config.toml
num_hidden_layers = 15
hidden_size = 384
num_attention_heads = 3
num_key_value_heads = 3
head_dim = 64
intermediate_size = 1920
vocab_size = 32000
hidden_act = "tanh_gelu"
norm = "layernorm"
norm_place = "pre"
norm_eps = 1e-06
positions = "learned"
qk_norm = false
attn_scale = 0.125
bias = "all"
tie_word_embeddings = true
parallel_block = false
init = "normal"
init_std_qkv = 0.0165
init_std_o = 0.00302
init_std_up = 0.0165
init_std_down = 0.00302
optimizer = "muon_variant"
learning_rate = 0.00212
beta1 = 0.95
weight_decay = 0.13
lr_head = 0.00455
warmup_steps = 200
schedule = "wsd"
decay_fraction = 0.911
decay_shape = "linear"
final_lr_fraction = 0.05
batch_tokens = [32768, 65536, 98304]
max_seq_len = 1024
doc_mask = false
train_tokens = 427600000
max_steps = 7358
dataset = "wikipedia_en"
MLP neurons of a small language model. Each row is named by its layer, matrix (up: input weights; down: output weights) and neuron, and shows model dimensions 208-335. Each number is 200 + 40 x the weight over its row's rms, rounded and kept within 0 to 999.
Before each neuron's rows, "fires on" lists the tokens most often at its 100 highest values on Wikipedia text that the model never trained on.

fires on: " was", " is", " are", " were", " been", " being"
L11.up1477,224,129,201,152,194,180,188,127,185,192,188,152,148,165,270,259,162,227,192,161,173,216,222,216,243,199,299,238,242,134,242,226,268,212,253,233,142,250,173,134,278,161,291,204,271,171,172,273,201,225,212,107,180,188,209,262,246,153,167,164,159,212,222,204,147,178,230,198,256,149,217,273,206,168,194,183,182,175,186,211,161,199,224,188,242,222,245,164,182,217,182,231,242,200,121,234,234,138,181,162,186,111,181,198,211,283,226,180,214,172,198,231,213,222,95,234,125,204,231,115,212,186,102,195,220,214,234,158
L11.down1477,198,251,292,252,173,167,195,142,229,189,196,230,220,102,199,188,162,164,224,218,219,155,247,223,273,278,200,181,213,154,147,186,196,175,154,253,225,189,275,195,131,220,224,227,224,205,214,167,151,274,180,232,155,194,157,159,151,187,189,108,234,182,204,145,226,238,172,179,222,189,221,224,110,205,194,168,181,178,208,180,187,184,216,169,218,144,213,273,253,212,144,181,264,286,116,220,172,174,198,136,182,217,196,230,157,199,145,170,246,188,173,218,207,189,169,195,183,165,161,174,173,190,217,252,209,254,194,283

fires on: "N", " by", ":", "S", " of"
L4.up1592,179,149,171,275,151,148,178,150,245,195,242,246,161,166,226,248,167,114,199,256,156,210,210,171,174,193,152,90,195,206,192,220,207,185,181,130,228,185,149,240,221,226,198,160,258,211,184,146,210,187,243,229,207,171,318,228,191,123,238,175,189,185,209,196,306,187,253,230,180,291,283,216,210,171,181,287,217,174,153,171,145,190,258,203,228,241,216,217,141,255,145,247,295,159,106,185,260,165,216,270,185,232,272,175,245,213,225,160,116,235,214,220,173,152,211,146,155,200,161,200,189,199,207,191,139,213,207,240
L4.down1592,212,205,155,233,191,259,197,217,304,173,140,215,264,129,295,223,260,269,208,195,227,211,181,163,156,235,212,227,213,182,237,204,156,243,218,248,201,207,194,222,210,217,269,216,256,190,149,214,202,198,225,190,208,173,201,173,81,210,157,215,184,186,217,229,274,126,148,273,164,207,298,236,253,222,187,196,166,212,219,196,215,232,163,201,241,263,152,257,225,158,235,240,177,172,174,154,236,181,231,251,152,198,225,164,239,169,203,99,202,113,173,118,221,225,149,105,135,170,212,252,138,161,179,164,256,196,219,219

fires on: " New", " of", "|", "New", "St"
L11.up1070,197,213,187,48,265,155,167,191,216,263,215,229,247,173,173,237,154,167,176,118,185,230,248,188,255,109,124,140,251,166,188,176,231,147,177,189,194,164,263,235,260,207,188,145,202,232,187,237,197,135,230,247,144,200,202,204,267,194,118,161,262,220,178,250,141,217,202,137,237,165,176,175,189,185,191,260,191,200,197,224,176,157,163,145,203,253,173,197,270,214,176,156,232,124,172,206,221,240,215,255,227,144,218,148,242,248,176,214,304,218,201,196,280,157,271,226,171,232,130,198,239,241,211,218,196,161,188,148
L11.down1070,158,222,203,150,169,172,230,137,179,252,216,126,165,277,218,256,206,122,219,150,184,223,186,233,147,152,173,230,184,185,184,191,171,193,277,173,170,169,196,151,203,94,274,220,200,191,185,165,240,155,177,218,180,271,190,257,202,242,181,166,300,294,211,216,206,192,320,232,228,205,219,162,164,272,194,194,215,183,211,139,120,118,266,137,211,261,273,139,175,192,229,217,222,206,155,258,244,212,197,226,195,152,199,183,200,191,119,128,212,193,240,273,261,218,176,215,178,209,203,288,265,184,146,264,208,226,244,218

fires on: "\n"
L4.up1759,212,182,215,185,228,112,150,261,188,154,201,267,157,92,225,173,185,160,194,171,189,192,146,164,152,193,182,234,167,226,172,140,237,226,252,173,157,185,306,199,171,194,215,264,227,161,213,206,219,257,195,195,246,205,214,108,240,146,202,189,109,244,182,216,226,228,237,189,199,189,197,215,233,155,166,181,158,162,174,165,195,243,180,116,228,146,170,172,172,189,214,174,169,172,244,275,176,197,191,149,221,171,123,261,190,198,185,246,196,191,249,178,121,183,237,227,250,214,186,147,220,120,137,215,243,219,213,231
L4.down1759,199,234,131,156,148,257,171,133,176,234,148,133,275,229,184,231,252,180,189,231,148,193,221,309,154,182,163,176,179,212,249,243,157,147,159,150,190,220,260,182,235,215,144,174,212,263,230,244,151,88,166,266,136,144,219,247,192,235,212,168,235,194,143,202,238,249,237,191,173,193,134,150,204,229,229,237,230,225,144,156,238,275,206,254,123,188,203,258,168,200,186,233,201,231,263,168,246,169,88,217,255,240,190,151,228,231,204,202,197,210,175,149,205,186,178,247,152,230,202,139,229,208,216,272,214,182,197,237

fires on: ";", "-", " |", " ("
L4.up496,159,187,166,156,143,218,274,145,191,190,218,189,210,137,224,181,187,154,207,210,203,221,228,214,268,212,221,153,191,182,204,139,184,186,244,197,203,197,195,180,150,136,181,178,177,151,211,184,182,189,201,188,126,235,171,183,237,260,257,181,265,231,223,143,252,185,243,165,256,190,123,219,164,234,146,189,242,230,224,205,230,177,240,211,245,215,146,223,164,232,194,140,211,109,235,252,137,195,194,165,199,174,220,255,243,165,186,200,211,214,217,185,113,241,184,179,178,204,137,205,248,240,183,224,221,154,205,153
L4.down496,208,193,167,230,183,246,216,149,179,212,230,230,265,229,233,210,166,224,200,210,171,165,185,128,228,172,168,259,227,186,201,207,208,222,265,202,223,208,144,206,238,210,193,206,203,105,183,195,148,248,277,265,148,206,166,203,224,226,241,175,239,170,263,119,169,215,194,260,174,170,209,212,247,223,157,235,188,237,163,229,202,149,206,152,208,202,248,167,212,187,175,182,207,171,271,202,224,213,178,184,199,194,259,225,227,153,192,193,259,139,207,161,135,176,192,195,226,229,197,265,164,213,171,209,303,94,136,217

fires on: " A", "A", " a", "a", " An"
L4.up370,279,155,176,148,209,248,274,185,204,198,233,168,198,189,195,251,196,247,192,203,224,161,214,148,130,155,208,255,273,197,189,166,146,147,193,239,161,207,189,209,130,188,224,216,170,161,200,246,197,237,207,134,186,155,203,181,169,168,183,208,175,145,173,242,122,147,240,317,230,209,261,183,257,272,254,206,256,185,230,194,176,215,145,132,163,175,164,247,166,221,212,204,148,180,156,214,178,255,200,159,202,196,91,180,207,192,198,165,225,209,163,155,270,259,186,179,201,216,236,188,190,182,262,144,213,197,281,116
L4.down370,223,165,176,181,127,115,237,179,142,163,165,296,228,188,113,214,171,225,214,310,142,224,165,206,202,187,206,233,202,254,186,145,153,209,112,223,183,177,181,203,173,186,238,240,190,258,182,239,149,141,229,184,243,166,160,193,157,243,239,189,182,252,192,190,187,164,224,250,248,164,218,164,255,168,142,250,249,213,199,120,165,326,201,198,139,196,134,216,217,230,182,95,245,221,238,201,121,181,200,178,209,173,176,244,165,179,150,218,233,181,182,131,172,195,163,224,193,228,145,177,162,222,235,189,216,158,131,244

fires on: " to", " of", " New", " in", " help"
L11.up15,215,264,199,177,161,258,112,249,247,155,226,112,150,216,206,213,261,194,246,205,170,244,258,165,202,158,166,285,224,166,209,170,213,149,232,213,166,205,250,190,224,159,197,167,200,121,193,197,174,175,174,161,178,170,199,196,206,204,159,170,190,232,223,225,211,325,252,178,188,247,188,223,146,203,269,262,175,256,256,149,179,91,162,237,207,154,235,161,180,201,216,155,270,222,194,253,206,218,282,253,212,193,231,167,177,249,207,264,187,187,199,245,257,269,158,212,204,199,137,184,174,205,231,258,194,188,237,271
L11.down15,149,164,174,180,204,177,219,195,179,209,225,138,193,245,201,229,187,245,211,183,242,167,194,220,218,159,237,289,189,133,294,183,207,210,186,230,216,167,191,140,203,172,260,111,230,164,222,202,186,239,201,269,205,218,185,222,153,294,215,221,257,193,222,147,167,220,221,134,221,194,230,154,252,216,222,225,196,175,205,170,275,167,210,204,258,216,211,291,191,195,212,102,231,191,192,253,216,285,149,186,231,207,239,185,192,171,193,177,169,241,223,215,260,227,125,247,214,211,169,226,184,167,239,257,203,90,138,194

fires on: " and", "'", " or", ","
L4.up126,286,172,223,185,215,202,174,193,199,140,310,184,190,223,176,289,194,132,142,145,316,208,202,220,187,172,178,227,218,176,217,131,214,157,206,128,226,205,235,215,206,165,183,214,129,180,177,261,172,199,128,105,275,212,226,162,143,243,201,170,182,158,198,150,239,255,173,239,253,236,229,217,214,218,192,210,195,200,164,141,219,287,201,289,247,173,132,236,216,244,193,150,321,161,255,280,214,218,243,182,260,169,112,122,191,192,249,127,223,237,166,187,194,266,219,173,245,235,197,235,288,200,202,253,200,253,284,202
L4.down126,273,184,178,195,125,208,192,278,258,148,195,198,235,239,211,221,201,184,208,171,211,228,214,230,301,173,202,114,213,244,265,151,279,206,229,179,240,173,227,228,100,203,230,236,200,223,193,250,210,249,213,134,281,241,207,192,210,168,256,179,252,92,198,176,198,186,155,195,182,181,160,179,194,290,237,165,203,196,237,134,196,176,186,176,196,260,162,224,241,263,207,285,219,191,153,168,206,171,226,238,217,123,180,143,135,181,150,230,234,233,208,167,132,188,199,169,229,251,152,169,232,153,227,175,177,229,209,218

fires on: "s", " more", "'", ",", " 2012"
L4.up1064,218,232,181,215,151,246,167,148,226,86,169,189,121,219,196,264,154,131,170,190,185,235,241,216,227,216,201,213,144,239,192,179,92,196,181,206,231,251,193,249,175,173,232,168,197,200,168,296,241,286,151,221,198,197,231,184,165,218,228,173,218,208,214,188,199,223,163,177,251,201,230,232,170,135,227,209,243,204,157,183,213,253,175,226,204,211,217,176,154,227,153,176,150,211,187,221,176,215,209,218,185,174,183,201,281,207,332,222,252,231,250,268,174,255,186,190,185,173,181,213,234,142,223,149,176,227,208,250
L4.down1064,218,256,255,176,246,216,199,198,230,280,216,94,176,210,184,206,172,136,146,202,133,259,194,266,177,233,210,186,271,187,182,169,287,157,235,218,229,200,212,206,126,178,163,171,160,229,132,258,227,151,191,186,259,226,223,167,162,154,151,205,184,124,255,203,253,207,202,211,191,192,190,193,194,206,168,146,178,205,165,124,163,159,184,210,193,210,268,195,232,252,221,256,236,156,264,155,176,178,249,231,154,190,254,216,229,81,198,189,208,233,213,266,238,283,180,271,186,190,208,144,194,191,190,184,149,225,200,185

fires on: "-", " •", " Country", " /"
L4.up254,245,251,166,170,199,281,173,195,230,131,180,227,231,185,182,205,206,192,252,230,221,216,144,210,262,171,218,185,157,227,206,191,160,233,192,167,174,199,191,222,207,178,231,191,178,201,184,235,188,196,180,222,251,115,183,219,195,186,214,219,225,219,215,185,172,203,191,183,226,195,210,139,253,184,154,136,169,201,186,205,185,123,299,221,291,184,273,222,203,192,190,163,283,232,128,244,209,184,233,275,228,232,167,200,180,227,214,280,203,245,298,176,164,162,227,209,228,197,248,263,238,133,204,154,224,208,183,153
L4.down254,296,207,225,196,190,266,164,200,160,127,268,147,191,216,176,203,235,221,247,191,201,197,146,141,152,140,212,141,223,186,183,184,268,308,221,219,288,225,155,177,183,193,174,180,227,209,274,131,197,189,264,184,205,251,194,171,206,220,182,278,208,150,163,181,173,229,183,195,183,178,157,215,239,224,169,198,199,128,203,259,115,230,257,163,216,220,160,241,262,197,194,284,261,137,133,176,164,203,164,246,219,211,193,189,126,222,182,211,284,233,200,147,270,181,214,180,166,179,137,188,201,184,199,137,211,225,142,189

fires on: " in", " of", " for"
L6.up816,180,230,234,168,267,298,217,276,231,172,162,204,246,162,214,206,165,198,134,159,259,233,154,154,262,221,130,161,150,149,193,222,207,210,149,215,167,210,238,180,177,198,192,182,206,217,190,177,225,224,251,202,204,142,145,188,214,206,215,185,142,198,243,198,234,190,269,192,176,171,205,156,156,218,292,173,165,225,208,204,275,177,134,202,233,154,154,106,197,168,204,138,217,157,182,152,198,226,187,280,192,162,241,174,159,205,207,115,196,244,237,246,181,140,195,158,186,175,191,203,134,246,227,213,198,227,284,214
L6.down816,169,190,147,185,158,177,218,170,203,191,191,265,197,212,130,187,155,157,251,274,217,208,291,215,235,139,229,274,242,117,218,230,135,235,199,190,217,188,183,159,145,221,221,274,237,182,254,219,161,228,144,217,183,223,216,193,175,199,211,193,176,258,199,155,300,136,260,199,201,179,207,185,218,182,205,211,216,202,237,183,204,219,142,224,151,145,258,177,239,171,230,189,211,199,201,292,217,178,247,246,173,238,206,178,230,155,198,268,262,203,274,201,154,234,196,319,171,199,97,208,236,205,148,187,202,142,144,229

fires on: "\n", "-", " Summer"
L4.up1916,152,143,202,197,247,161,251,160,184,195,197,244,209,204,140,177,209,198,194,213,136,254,217,246,208,189,262,141,210,218,189,166,201,178,167,175,169,208,226,183,173,219,238,282,178,198,250,275,191,181,196,185,186,213,174,154,192,213,157,196,214,152,281,150,137,210,251,129,181,163,170,238,213,226,203,254,263,159,242,213,225,279,212,215,162,164,153,258,239,188,168,241,170,217,142,246,110,185,234,133,226,202,179,202,195,167,169,142,178,184,224,185,152,206,222,203,248,210,140,193,170,189,132,216,196,162,247,164
L4.down1916,194,192,229,244,203,194,172,117,129,246,202,280,301,232,151,178,154,187,146,227,213,189,221,201,188,163,192,209,138,178,187,196,183,132,164,143,186,164,232,184,265,205,109,194,178,203,224,192,226,193,189,223,163,147,219,231,275,161,215,207,204,189,213,175,200,220,200,220,199,272,111,157,169,232,173,227,219,165,241,167,176,245,250,214,137,219,200,198,212,161,191,249,282,199,249,209,225,105,171,165,221,202,110,134,282,193,185,128,250,181,173,227,276,214,197,236,222,181,260,197,229,216,191,182,187,181,173,272

fires on: " is", " was", " one", " each"
L6.up1250,156,191,136,297,192,246,207,189,199,182,138,121,169,163,215,198,243,261,263,117,182,250,179,205,219,129,234,228,248,224,190,320,202,232,199,153,195,223,235,214,190,189,214,192,201,250,212,265,227,176,159,186,183,187,299,166,302,175,231,251,190,231,252,237,236,233,253,214,224,126,201,237,232,219,232,191,174,196,109,256,240,210,207,201,241,176,229,164,183,151,169,193,219,149,196,234,218,299,233,163,215,154,156,262,213,194,217,189,274,122,136,170,228,221,201,188,133,170,255,223,186,257,138,183,205,205,206,165
L6.down1250,176,257,202,232,324,259,245,188,218,196,154,197,247,223,242,144,196,162,200,178,194,232,208,191,211,156,127,191,239,226,166,234,182,246,180,162,185,212,186,188,219,167,268,170,202,223,199,304,274,148,189,223,187,180,235,195,212,202,197,191,147,162,245,254,196,322,179,132,204,222,207,321,192,234,245,193,185,193,223,198,193,235,251,246,233,163,181,233,202,216,160,208,204,237,211,281,168,210,289,191,161,242,142,278,145,191,218,105,208,125,231,191,224,199,211,222,206,227,196,189,211,231,122,223,178,312,176,190

fires on: " •", " –", " (", "-", "–19", " Country"
L4.up88,239,245,219,151,171,225,226,144,234,274,206,200,156,238,186,231,168,163,212,222,210,242,180,266,243,221,291,165,140,184,137,163,181,185,262,144,126,168,162,268,192,175,219,87,176,125,169,185,209,212,175,235,221,234,245,197,233,206,163,192,245,257,277,167,297,198,216,248,180,195,219,187,183,160,234,188,192,154,258,218,246,110,246,149,211,175,272,285,178,207,162,250,138,217,154,210,171,210,215,226,155,221,232,192,245,235,239,259,134,227,208,252,129,189,177,138,294,223,191,178,237,185,195,170,235,210,188,209
L4.down88,222,243,242,122,132,218,201,203,199,213,227,224,207,142,177,189,154,164,234,220,161,161,222,185,226,171,215,159,238,170,117,159,194,227,279,265,216,162,140,195,221,187,147,241,220,191,236,207,195,229,238,218,157,214,191,211,303,198,199,162,230,266,207,131,247,240,229,278,148,196,236,241,190,190,153,228,126,197,209,227,199,180,241,196,196,198,226,205,156,205,174,192,106,208,167,304,239,158,272,234,247,183,233,124,134,187,283,251,162,227,223,165,197,142,187,189,218,124,147,183,183,136,149,197,237,225,102,247

fires on: " is", ":", " are", "a", " were", " was"
L4.up1500,212,173,270,201,105,188,222,183,181,127,172,142,238,113,204,194,199,262,209,174,244,188,233,178,129,156,168,151,198,184,160,178,262,171,256,143,140,255,206,192,137,226,204,195,183,225,161,236,184,188,251,134,171,137,163,191,208,194,149,162,243,250,148,153,169,218,219,177,301,215,235,166,176,204,171,227,159,268,155,203,163,234,162,241,186,263,240,208,209,192,99,161,257,185,143,203,192,185,116,216,162,211,174,166,238,204,159,174,157,207,223,220,183,203,236,190,144,180,196,210,217,143,211,247,282,210,196,221
L4.down1500,151,219,182,166,242,151,267,194,254,151,189,227,232,171,156,217,173,251,196,158,176,153,177,144,242,213,237,200,247,240,183,193,160,168,142,145,162,97,214,244,139,241,188,282,182,210,176,175,171,209,236,217,212,173,122,152,148,210,172,209,198,193,184,255,259,220,174,140,241,175,274,207,223,164,226,255,186,251,147,252,181,287,174,185,166,225,212,236,227,244,200,182,266,232,233,185,82,206,236,175,214,206,226,163,229,248,117,171,208,195,209,228,183,199,291,269,161,166,178,167,122,130,162,188,217,147,187,260

fires on: ",", ";", "\n", ":", " |", "-"
L4.up1060,132,209,190,195,210,213,267,238,224,213,205,165,165,201,239,187,216,197,180,234,211,189,211,251,155,199,179,201,164,280,237,154,211,183,149,191,277,203,218,198,186,153,285,193,220,192,219,187,216,264,164,232,189,132,179,247,215,241,153,223,167,186,189,233,137,231,189,205,241,174,166,241,247,177,303,182,237,255,260,249,227,248,256,106,215,167,196,193,235,169,180,177,173,260,165,216,183,139,206,179,197,165,161,162,199,157,147,156,232,183,215,234,157,233,234,192,168,236,240,261,195,159,112,263,182,208,218,157
L4.down1060,278,162,202,236,190,284,205,220,225,285,158,110,180,158,215,211,156,197,207,206,208,154,189,231,139,186,209,269,174,231,237,195,209,235,172,260,199,210,187,162,175,204,198,155,211,212,195,239,174,313,169,196,222,145,137,179,107,244,152,210,269,163,231,137,234,227,257,198,254,131,206,140,232,232,212,217,199,182,230,234,300,179,203,161,180,189,110,160,189,226,233,180,164,151,248,142,202,138,238,196,196,113,243,216,141,183,225,167,229,201,197,202,193,203,218,205,189,264,221,174,224,157,206,237,209,161,217,122

fires on: " place", " for", " lead", " 1"
L6.up1040,197,209,272,242,146,269,155,283,284,240,139,300,263,172,242,183,212,155,190,205,199,235,208,246,205,235,195,244,139,243,240,215,254,153,199,152,213,151,231,170,288,242,165,152,187,230,229,151,198,198,237,172,234,285,204,202,239,193,150,155,220,197,201,193,235,106,145,231,199,177,131,172,205,179,237,197,223,211,164,143,171,237,191,203,272,147,180,224,188,222,274,187,114,160,192,159,193,289,266,212,197,222,166,169,162,234,174,208,149,219,196,227,153,231,260,159,172,256,226,167,238,206,188,218,147,210,225,214
L6.down1040,168,224,241,254,203,170,200,155,220,191,190,200,198,177,233,214,263,237,177,215,204,83,239,306,210,142,234,296,153,236,204,212,205,187,226,174,162,216,156,184,231,195,216,207,234,153,98,160,149,227,162,175,247,240,183,204,211,221,145,251,232,169,139,269,181,178,223,228,205,264,250,226,179,123,290,163,157,223,131,156,217,219,133,134,203,167,229,258,174,138,278,196,146,200,143,157,185,203,180,193,224,198,255,197,203,159,192,167,154,240,181,223,183,229,143,228,239,232,176,174,233,233,242,141,262,214,120,242

fires on: "E", " E", "\n", " e", "DST", " and"
L4.up1699,243,178,150,212,226,266,201,232,191,163,184,207,219,262,147,243,186,207,209,240,230,220,123,177,187,263,230,256,185,121,223,160,180,252,203,210,235,200,189,195,198,256,166,202,197,199,159,180,168,218,163,135,223,270,229,203,198,156,150,177,252,177,195,157,189,207,181,270,250,211,271,169,233,209,206,217,240,201,134,257,235,248,158,185,148,198,222,241,145,182,153,235,221,167,207,319,165,212,209,175,255,263,166,173,224,153,145,160,215,256,173,188,236,210,180,272,210,194,153,162,178,191,279,192,274,240,129,141
L4.down1699,139,131,161,201,192,239,243,183,213,165,177,250,274,198,264,188,199,250,157,167,176,136,278,170,223,129,150,193,223,221,121,216,250,190,165,217,209,248,203,171,223,187,189,215,256,231,277,197,204,209,240,249,217,172,148,247,216,182,277,220,192,65,188,205,199,229,244,179,200,244,208,193,145,180,232,231,157,255,276,177,164,134,197,148,230,197,192,158,184,187,245,209,174,210,319,188,192,179,203,221,167,216,266,247,225,262,242,172,201,219,198,138,220,125,198,178,200,255,150,212,164,206,116,214,178,175,218,189

fires on: " for", " a", " in", " For", " to", " by"
L11.up157,145,213,92,208,151,221,243,297,185,189,237,200,232,158,194,249,213,199,193,227,209,176,155,182,209,239,218,186,198,192,189,179,168,260,178,186,222,204,196,228,120,257,169,196,221,159,191,269,161,223,147,129,206,191,249,154,214,238,125,242,145,230,273,121,234,176,135,216,200,158,212,190,182,133,250,142,141,228,266,168,197,241,206,160,241,199,184,183,165,195,206,255,153,217,248,244,178,213,201,233,145,158,196,253,157,296,213,222,278,214,229,138,175,216,192,140,196,206,157,261,190,203,237,169,126,204,241,156
L11.down157,155,226,199,165,221,205,225,235,175,235,174,173,180,152,234,186,288,233,202,203,156,192,236,186,196,259,148,169,230,173,209,221,229,187,170,219,236,228,222,183,191,182,127,202,244,202,197,110,265,192,224,260,207,206,232,153,117,267,172,183,219,224,164,231,216,101,214,206,102,174,185,199,174,193,162,210,278,159,219,212,248,242,195,167,196,145,185,239,236,167,160,204,220,140,217,199,192,233,183,236,127,212,182,160,255,273,159,252,204,176,248,230,203,234,205,231,226,207,224,277,199,190,188,208,276,199,244,194

fires on: "\n", ":", " Synonyms"
L6.up968,192,247,205,221,206,148,202,149,167,237,209,263,164,261,161,226,169,227,278,192,190,174,146,217,229,211,166,173,210,187,207,150,203,179,194,130,239,109,248,223,249,173,224,191,183,148,217,243,226,135,288,170,250,255,168,136,219,199,180,235,241,204,204,234,125,167,247,199,217,195,218,169,215,201,233,161,229,167,163,258,192,266,189,152,142,159,137,220,205,133,243,182,196,233,232,226,145,197,194,195,302,269,162,223,259,176,204,220,197,197,240,186,210,187,177,186,279,201,184,254,183,185,159,183,186,177,267,198
L6.down968,248,205,187,199,223,173,220,193,206,186,221,286,291,203,120,185,159,219,217,199,217,246,192,195,204,270,224,221,175,224,193,229,209,218,199,155,247,190,190,232,176,145,148,179,163,178,193,225,186,258,211,171,226,170,231,217,246,208,230,176,243,202,214,298,218,208,226,202,142,298,189,234,251,156,199,254,172,183,233,191,200,191,161,155,164,186,182,247,193,158,277,192,242,183,176,222,227,136,173,288,181,169,205,155,260,154,156,195,187,259,263,140,226,221,256,215,223,160,88,200,249,148,214,178,178,230,234,185

fires on: ",", " a", " 2025,"
L4.up1534,208,168,237,198,272,239,202,197,217,222,257,196,157,164,222,198,184,210,177,256,211,205,167,198,159,193,174,218,182,180,146,253,230,194,141,143,208,219,234,174,225,218,257,213,155,166,102,169,230,229,161,181,158,155,164,292,233,233,172,196,248,207,195,286,187,178,200,244,255,203,196,238,193,218,324,233,151,235,236,164,221,266,138,127,178,252,186,220,183,198,283,256,138,235,185,189,190,201,210,172,175,154,184,160,169,211,175,159,181,199,204,274,197,195,212,159,193,228,139,220,179,155,235,162,152,194,283,113
L4.down1534,147,171,119,145,182,236,234,186,214,210,73,229,210,165,278,224,279,256,212,159,167,121,262,217,196,263,166,258,218,182,227,151,227,234,139,277,182,158,171,73,198,240,159,242,217,210,191,198,238,203,237,175,202,170,201,174,134,175,214,263,227,186,234,174,188,208,234,232,113,202,190,209,215,194,149,225,275,186,159,268,151,254,253,236,145,153,169,221,231,217,175,150,299,254,223,100,152,274,188,186,189,99,238,250,201,191,130,172,201,138,219,166,206,213,253,193,197,170,204,226,286,216,147,201,269,167,171,244

fires on: "N", " Los", " St", " Camp", ":", "cep"
L4.up990,168,194,240,173,157,182,220,235,233,146,219,239,113,153,159,254,234,134,153,175,223,192,170,242,226,208,210,163,255,195,182,161,252,253,257,202,189,153,182,146,208,167,243,213,215,183,251,173,195,187,268,213,144,247,201,219,149,143,201,235,230,121,142,199,226,206,239,245,201,283,251,248,207,191,165,272,242,159,160,108,232,208,218,231,232,250,210,224,155,252,244,199,195,170,301,280,239,197,204,232,170,177,246,153,262,251,190,227,234,284,171,187,213,191,187,215,236,206,201,164,159,166,212,184,212,116,185,257
L4.down990,74,148,147,178,202,172,168,261,248,160,194,202,194,192,251,247,203,222,250,255,171,206,174,183,155,183,240,260,225,279,189,189,197,183,212,265,213,207,207,208,210,185,237,201,242,253,196,176,153,217,227,228,168,255,194,189,129,187,219,260,211,125,235,187,220,183,226,168,210,287,221,189,208,169,208,205,169,154,92,127,276,188,163,196,286,227,148,209,179,163,187,147,195,267,205,232,231,216,191,223,174,215,170,260,199,219,231,168,237,251,240,142,238,210,219,181,168,253,205,180,197,144,244,237,192,137,171,246

fires on: ":", "N", " |", " age", " Score"
L4.up1102,219,120,220,158,146,200,197,198,238,257,227,194,159,143,153,266,109,173,242,199,188,130,176,188,285,200,225,117,221,172,261,167,286,171,175,181,180,234,146,186,204,259,184,285,274,196,176,212,185,212,157,276,191,198,180,231,246,154,228,249,202,146,234,178,150,178,236,224,206,156,191,166,189,247,132,214,200,212,94,187,168,178,218,229,151,208,239,192,156,188,206,231,215,213,203,239,206,151,247,183,183,122,206,256,202,214,294,237,189,248,208,190,242,216,187,255,139,209,139,150,132,133,186,206,254,160,224,210
L4.down1102,142,193,155,166,222,159,251,226,248,173,235,250,203,150,219,209,197,257,246,232,234,239,191,198,220,176,215,184,242,241,225,184,183,273,152,135,256,178,201,182,263,258,239,273,223,205,196,145,176,130,201,211,137,203,283,241,151,183,210,280,119,252,203,228,138,161,212,163,205,212,211,125,194,156,194,182,250,227,123,226,225,142,152,223,202,191,203,184,190,191,193,238,239,176,146,177,218,205,163,126,197,150,149,332,238,214,272,219,224,210,186,243,201,205,203,227,212,195,149,149,183,192,195,180,213,198,117,167

fires on: " for", " in", " all", " by", " of", " to"
L6.up1884,200,255,167,113,244,219,152,249,176,228,140,138,191,216,217,202,155,197,182,160,222,158,204,195,184,274,160,193,102,156,228,191,160,224,194,254,190,230,197,226,194,252,138,235,196,202,181,114,221,193,235,167,226,154,207,162,200,214,129,130,194,227,165,191,255,201,201,149,231,229,218,126,204,176,164,228,135,114,224,243,204,177,200,255,262,190,141,178,189,209,217,178,137,117,181,210,285,235,209,205,237,161,159,226,205,183,224,180,197,195,315,178,217,225,240,186,252,222,208,116,209,235,208,182,206,148,205,242
L6.down1884,174,197,209,214,183,192,236,154,198,246,155,248,156,199,157,204,193,176,214,170,179,185,178,205,171,155,242,275,175,187,276,238,190,193,242,250,201,303,214,243,248,234,167,230,209,146,192,193,205,229,178,214,145,196,213,214,187,151,219,182,238,222,155,187,234,117,230,199,188,208,184,183,317,226,268,179,159,168,285,166,284,233,157,140,158,204,114,206,256,191,225,163,235,143,227,195,269,201,201,270,158,233,239,213,151,227,226,185,189,189,169,230,136,179,162,250,126,196,80,214,202,226,208,123,235,162,216,205

fires on: ",", " ("
L4.up1439,209,200,145,208,235,192,211,231,231,223,192,188,177,197,188,170,246,183,201,165,198,188,189,195,152,279,229,160,165,222,227,212,229,186,163,178,193,216,294,192,276,191,225,243,178,246,172,225,191,257,166,161,196,181,218,144,141,195,252,243,238,231,185,305,174,230,143,238,318,189,194,126,147,170,236,184,225,236,252,213,200,234,215,212,201,169,249,270,171,199,198,236,187,237,135,129,157,228,215,171,186,106,229,148,190,160,159,153,162,180,202,206,212,139,227,220,243,143,192,216,262,185,310,209,142,248,215,127
L4.down1439,125,207,150,178,270,229,131,207,205,205,165,194,100,131,243,179,178,173,208,184,238,182,244,187,199,227,185,188,239,164,182,175,256,235,197,153,125,209,208,150,215,209,185,253,215,262,218,191,206,224,214,136,238,157,264,198,171,232,233,252,248,253,239,182,172,275,193,150,159,210,157,235,197,238,146,162,162,211,240,220,179,274,293,237,149,143,164,193,130,246,235,230,231,260,225,212,174,184,139,273,163,195,184,224,174,184,200,228,184,216,127,227,205,179,222,109,243,188,206,200,188,133,187,245,242,282,213,284